{
  "num_key_value_heads": 4,
  "norm_place": "pre",
  "bias": "all",
  "tie_word_embeddings": true,
  "init_out_by_depth": true,
  "schedule": "cos",
  "final_lr_fraction": 0.0,
  "doc_mask": true,
  "max_steps": 3716
}
MLP neurons of a small language model. Each row is named by its layer, matrix (down: output weights) and neuron, and shows model dimensions 128-255. Each number is 128 + 32 x the weight over its row's rms, rounded and kept within 0 to 255. Numbers have three digits each.
A block is one neuron, or neurons of one layer that tend to fire together. Before each block is what it responds to, as a language model described it from the Wikipedia text at the highest values.

Tokens introducing dates. Tokens right before a date or day number, such as on in "released on", colons after "Born"/"Died", month pieces (Dec-ember), commas after days; also word pieces like Euro-p-ean.
L11.down50:140138082131184110146141092069085160141157134137149167115101114094109160083171101115150123039088129058169096110148136136163135132127131086053182103097186142144079094176074084101147120177154182169130068142164076123149102122132107140095118148144121113142145149128111147160207095102074142159159138149140143039117143158117086124154076154176119161134114129122102077127123169142129108114127
L11.down111:085142128131084152081117124106197069137129208152063068144016144095150080179149147135085120104152174103149104164152126146078093148104146092112144172149080133094204135128097092061160100064157121136126146131103136159134177146184059134145140144135125141109113137090136115150162183121157168122144115101105147134151097139122162166091129076173093141173081144094149136138137149117097192088114
L11.down180:188106110170161184102094098125109128160068140139173097169132140089106134114121130145188093088083174164118163164121162127144133118146162130116106139154215158111092125088112065095119141082098141129107122082115092056162172162107129079096126162137137151126081153048155097162202104122107131140169165124108084139080098160099146117146075131135086062078102128166143131179086115101104122122113
L11.down212:117160116145098126078120119135134111121075118113106155155099125116166126136125168087127087152105151138084120173139114113125147117115122142111141152127154191104116181139123121150147092163112167157100132148144160136107132174102105135129122116092086116137139154105062163123138097142113104104095178107078171156146130119148124180165127135181153134154145047109126113175131153145088212088193
L11.down245:084100139104181085183180092191097101090115134104096104170096161122125095153138126083139153152128109148147116185140088097118092116121110047119102159152116148124122165118149133138199123132103141112089129081107187139118111102120198195213113155108087167132155105140077128100125140155115152143169110134139119110121090069157105137102176146109132114135163148089036099092118136138144118180140
L11.down256:131094097106126174114186151141113118166188127123029136079119145087132130090153130095098155141137115113146116107120079164079094142116118106159049134125145097110136134165118159144191086128084079116161120163121181100154112117157145083180110114097163144101134102125104077136104145136097127113116191142101137073111089078114101141135077205143141139120139078072115139132176127186124092106121
L11.down300:061113121171138096152092122152082082142122136159101132122173158123095129144150130139165130120070175107211202111126154161136124145122106167166116119160131179162159112169089129039112101109117055095114119119103112157138179133165149113136117071171137079089126139140121125118113110108116138091170133155153190136170149147115164162136121123111121153141156100140087085157101109180144143158111
L11.down350:121152130115113097090153104144098115127119151123176133149171136139052061117137107123072191089125133139135171120200131191140166113144087181135141141125120134141119083172137073097184103173089157169121077163176163155141162111146088140118083140099130095155098122125171214128119081113164077147092170125132115048130119143106166146124109155099148071090179070126119132161169132133114139151178
L11.down378:087178136103180066115161140078077164174158148133151122151158106103073099178177127130142133155153151134119192142164142147164154107145069116122110117128239183166108142087110124131120103085105156179156139112121126125156139130125166146133099152161106121107127176189127179124136095130106160133156159115124158177104152122170089132113189098134112129150114106204132130142146122112081153115173
L11.down477:131167133163149144137148065134107101145156111027193178062177138119152151152143129137150104126087094092146104089116180145153141093113138129114082127176168138071113093130087072134133120113075137122134119098179118047141134084047090092110100121135115100164125138163122092130101129161162143148144102119123149086119145127169124193144090151146178155160190181106166070134100125156170121112124
L11.down478:144137102147162055117122139147098122102152155128159091128165112097151117156143135142149216183164103154148034134144122116100098106126099118143142085097184074151048180141114065157150138076109148125108121118114104091142091170131137151162149149150131155096137124181100142138108121150032089060068077148063094123173107109060128151190137135117131113142114094161175167098168159096147139135146
L11.down500:146095110229123065102067141137158180152138137133120116075158117113094146087180169146121141095165088123166125087178099130091076113102146097127088133152131173074126130129106143155112036169116088133070083123089121138145174173131118115122130109133070165106088168174132097160098151120123217129080127145094166080152107125157136107125082102112172159107104188167143127225157112154141151123077
L11.down606:156100217118136140162156057131161172172163096097081136112106138173092151066152171132146114106125164096113125124182116091173096119138191141121117153145131149129117100165097151143064111175134067060151096177136112152171121114147112156148108190137175110146126130103071124120147145161063099138128137165119176153138113112148142106110094129125113140170081081155141106190112106079112134116156
L11.down667:168100195100120139143141133179074138128127142124120111154160140191144208069148124157109148112126136136133084125073064182116090084162113060156070113163053102114127095168114121094181118137180112100133130121186166161125110123136191088119128090124081170176129090129131082095160112170159096097162150093167113138189190144072116130090128099103147154120161107136118115179117071154144136185146
L11.down674:083098110136120118152124134146145068094138075066111088148161164145075100149181170090099149158085160151124132113112117149073117099121125141089159144133172125151135158104129098121148074144119168116092131041103109096148054116113077125142081160086167192142110144131148131107117145152102194091143142162114152151163102138128152097103109160078077124108067135147112078193173164136096114091150
L11.down714:178149082132100106081150145107111119119151114154138126135179156123111162093125104143122062185140087097094176109132111103076113149132148151172128133116105091112094090120178120120171120086118147053149145149168118120118203097067124110122131093105152182121105201086176140138097126152075126112111091149113174128126071071102094145076188106128152121078124099146130132125149127139143077125076

Upcoming date or year. Tokens just before a date or year, such as the "n" of sentence-opening "In", "on" or a day number before a month, and the "20"/"19" start of years, including in table cells.
L18.down633:081147127085158131109131097112136108097188106104125139186169121139108127165087139071180144142152169152172127209171098097063096162106104188175196082099195102153144117115077114177118115113070157106192174093080172149107120155103056115210088083134093111177163120141150140101109144129134157097151155150132156118097072111162099138094124138044115085177106089112113146110190168128085114092070

Word-completing second pieces. Second word-piece that completes a common word, strongest on orn in (born … biography openers, also ec in became, n in paragraph-initial On.
L8.down30:171103175147082191108161106152149079156152162119087161131105090108110175084138116089196110130123149112151155109175134143146156087128108155159096106094133165130138119093101179142095122146129150136180144124115085127072163090048124121064155115132090204112113124143170074080085100139152132105092117120172118075093118144132120152114139105105074152180102150162100115082138061120142128179145
L8.down83:118054168173106052083135081137146134131125169120079189218092118138114097096109171111149143193083152120083140142127130114076150176121143070103081104178128155143116126116111197164125057180081188123158187102091104123127117190104134148116136163103131096147127124192139104067131099114149117145155091114147172191144139138092131145094145129160136181061071135089136127197189139078113097120087
L8.down218:123110109125100113120164120077152147161145089052062181156124114130136148157128132077130099096134098103158074126121135120139150152101092109118083146097149111120092098103079098165175144159077186148145140106143146128061145231067093132134105180126153190132152172131092149145086097140112141062118172130090161131065139089069140191131151139101140098082155113141160136125111121143157102083118
L8.down389:134107179142114145136185134148089129143104152128170096157116075189131077135155123142113124105106157156117092138176099125116154122102169069140142086178119143109081132145088094136116124103141117206106106095146171089094140123161132179098159162139127182133157089131088168134084124171102141104124069205142139130102168066171135155124094146153078112128172119146141090106137104095146121138137

Mid-word continuation pieces. Word-internal pieces that continue a split common word, especially approximation words (alm-ost, near-ly, ar-ound) and un-ab-le, plus some of.
L8.down352:089171114139137112121126138084154110086114137116078139106164126112133134167196126131143139112090119167108116150125126146149168119140131124176116155102196138101136113078153070120124077205129130212133101161123115143122118101104175109117111129103132125103147188113171068159158192155118146140103124137148105127122120166119116140112113049194163209089127160094175153127202173118110110110141
L8.down695:082175172060134169149129105092151080162142131106136128102140116088098143148152155132092061128132094147134100087087078151158104164108145154097074115117075072113098145140160167194125073122160086167093145152157100144198098131062111157109106096112112208137067178129132137172132107146150206154165121174149127061159122163131143154123112104126128121078107182079161154165128103114171118126121
L8.down708:111135107107130140142121111056060065159112128132166136143110125069142125109101105209133078139105044177107089197042089087147130141093055114141088117134116088106123188075126123187148141102130054122154108149113155101177125211134122151123121155126086123135170092151111142156129111135123132088140105170180150135120118113163128150143098111125137169123180095051134071159074139130091102147125
L8.down732:155137081111136112102161145111142156101133162119149133131100135110139094139083123136056150093138144162118110115134138114040151099127105163127155085134155156124065154129091103147151101176151139124101120124112095105099117090078089104105109186142135144117105107103166109133095104153149167154152169171143180081160065099132112102172140094146118126117135154208061130101102150102105139168164

Adverb completions in word pieces. Final word piece completing an adverb or function word mid-sentence, such as -ly in likely or simply, -ver in never or every, -ast in at least, and also or not.
L11.down187:135115149103128082103105156122101125122117102115085032097125098148103149137117124118117111174106125169193137191177146106173169118151176107096123124127102132173117135093131102144107190076159131139151131071111094114073144131149181138166157061182095139137147147072132114157105076135092194036186100138088145126123127074168106195103132125127148131089137083187173180077147131141152146138128
L11.down226:129131138083168185097136111090111129144124125105104192125122177082119101139102088123183165177147162155127133088107100183086146191141132133098126156105092203143084078147149092120129160149102122129116110131114205082095124212086091201101127141177126175114110038146088147090109116163133114181136146098141164111095141115166227164150141221099154140112137117112100100147121184158167140107059
L11.down228:184115122090104119159102105130147154095109093155174113106142114121127141137147122118122119188114118153069121091127119130151204101090089173157107187092175161151096176114120095132142075114154149118097072146169113080089165107065102113120118165105104097146113109146125149208164085161156108192162062046083118150133171129154102161136135117113108118159138109102087175191112060103091096132142
L11.down254:122119096127114130081069154171140168099091137119093092123130130151108094128137150148134172144170073120085172092077176136116103088109146104111137223121176134173157146229105168117133121140119096148137134141160041112143090112179175079127065146169080143104146172122124109086157152104101114081113169135133100108171142110116168215121137094113159132126201102126170131117111125196129137128126
L11.down357:090081140097114162071117107107095086125152131197150151074125069174172143095159089179089155125130094096162107117112149117141093150129144119142139094124138139138153177200131136123161132086119163126135176136137106133181130070134127127135119158148183130094114063135099123153144151120142156157147132041156073156118145156119120121133098076131043089144173132090124115122159162128132140128167
L11.down395:072139111098131149117110078164089138158098151063176089094081166118139104128134101159109137067133085178145115200077057120092172096122146104104128148099114074122093075107116147147132153069193066120174138175161147132124176189122100067129142102134136185111110171150103158105125175106077167159147144133216090163095103101116149133111151143158174110124126122117115125153125151149149111128085
L11.down401:137125146118164146107170098051156166152175136044143131133130123126044086132093102113170168139121099158131060146128140131098094150108143131173032098131142124126090142081100128097165167164206050122147117146139161136084126176126160141139157137218113158125068125156103157162130120113122081143116119104136130115080098134148100065154138173137099139159116123173151091067123155093104120183146
L11.down411:132113166142051094108107123179212049115119139147097116117088173106051169126114149131125110067139091147140090122092124099178124168092108124178123122126150113123077133128162154146080154146132133164143096169110191049220082138083129074147138105162109137172098113106114144140216123168105147094145139084129215062163156106155130084078134075166129127136109178174162113129114108123177134128110
L11.down445:136050073073116107149175099109169163088082080136084163170120152124146152095149137137137134168125128078127132102070112147101086125172072100107144169112083163144136075099162140181162132074150132114144163084144102149145116077166108149169135224112126127076162100155083151135115147173118126174091168067115126163095087184123097154138120175102149137130159106117126162140158142035085042137140
L11.down503:106195164137093083103141103060101105168149119124128104170190142173103124142123174162121139144167095105059103138144184113118124155107101159190090145087120119124115129142111040124136169158195125177080089087110110133121157200099128101133110178135098096194145108115160168133121143182217098138111161132177126133131126035111132167163109113150177103143122038115136100091124130114156138137138
L11.down521:117180055134153180112162119145112158127094101170137094128174177124156135129117141105079135113058047113105109139174146122084130087174100151115170101127112166133147118198167136144161114136150092087157156106185162088177089125143121125098119053135111102196120129154127130116114122150128136142127157184125143151133111124113070147143114143081166107185126120133131087135099062107172125088183
L11.down568:160157089113094131137124155092083128117116055152154125132115127142162102101151113109179093165092086111172131125183132160140172172127127167111103076153118168115105167133122150096118135173128109104121114129129146068108085155194175095220114142088103161081157142098173091188178102112125125159140084077070147173124071171111168150102178099103120155149118140131173097122164185121094136166084
L11.down570:081111129131171124121170111103152112109152137114034144097127121136109130089175123183152124153108132131070118169178094192124172133126099125088153158098128122143098101089180158151179112160184086121103150122184117171108126119130128139141156132130149164109210095139105190060159128139106151165086171068097119137089090056153137094082176150152132122138120152082114165113153145138115172229083
L11.down643:103087071123178085143099073118157120171121117126092191196117144122084092112128098139110113128105143150141162153130133153106122156182138112094165150145153104141129124136134084161103141125176118170145122151093160145119075029117115133139153153120158104164085154103201141098117097131104149135127143108146175168169141116097092186123118123175126064114091138170127068081185158127079128143136
L11.down659:127156110140069182153190126171083186086090095103135103114094065095150096117128175160120080070140096191153100090091055064072086161146120152149155137157155108108100121123151143109161147138107134149152159108103104103129169130095133148088114164149129174187134099160185152091079060125146068114119104208116127145107104163149138098107188124077151123136151124178162151114130087155098145178133
L11.down677:130115115120168166164144134128170164122116150123131152125190091080089175134129169132155147101111104122119169089086126122125123121122123047113147161112164131132148085172173119165111123064074126147095185129114145091158160105099100141078129111166130123147142145074193130166092116131083132160045141141137148110102145100110122141107195147106137100106201156168102171153114136143080116152174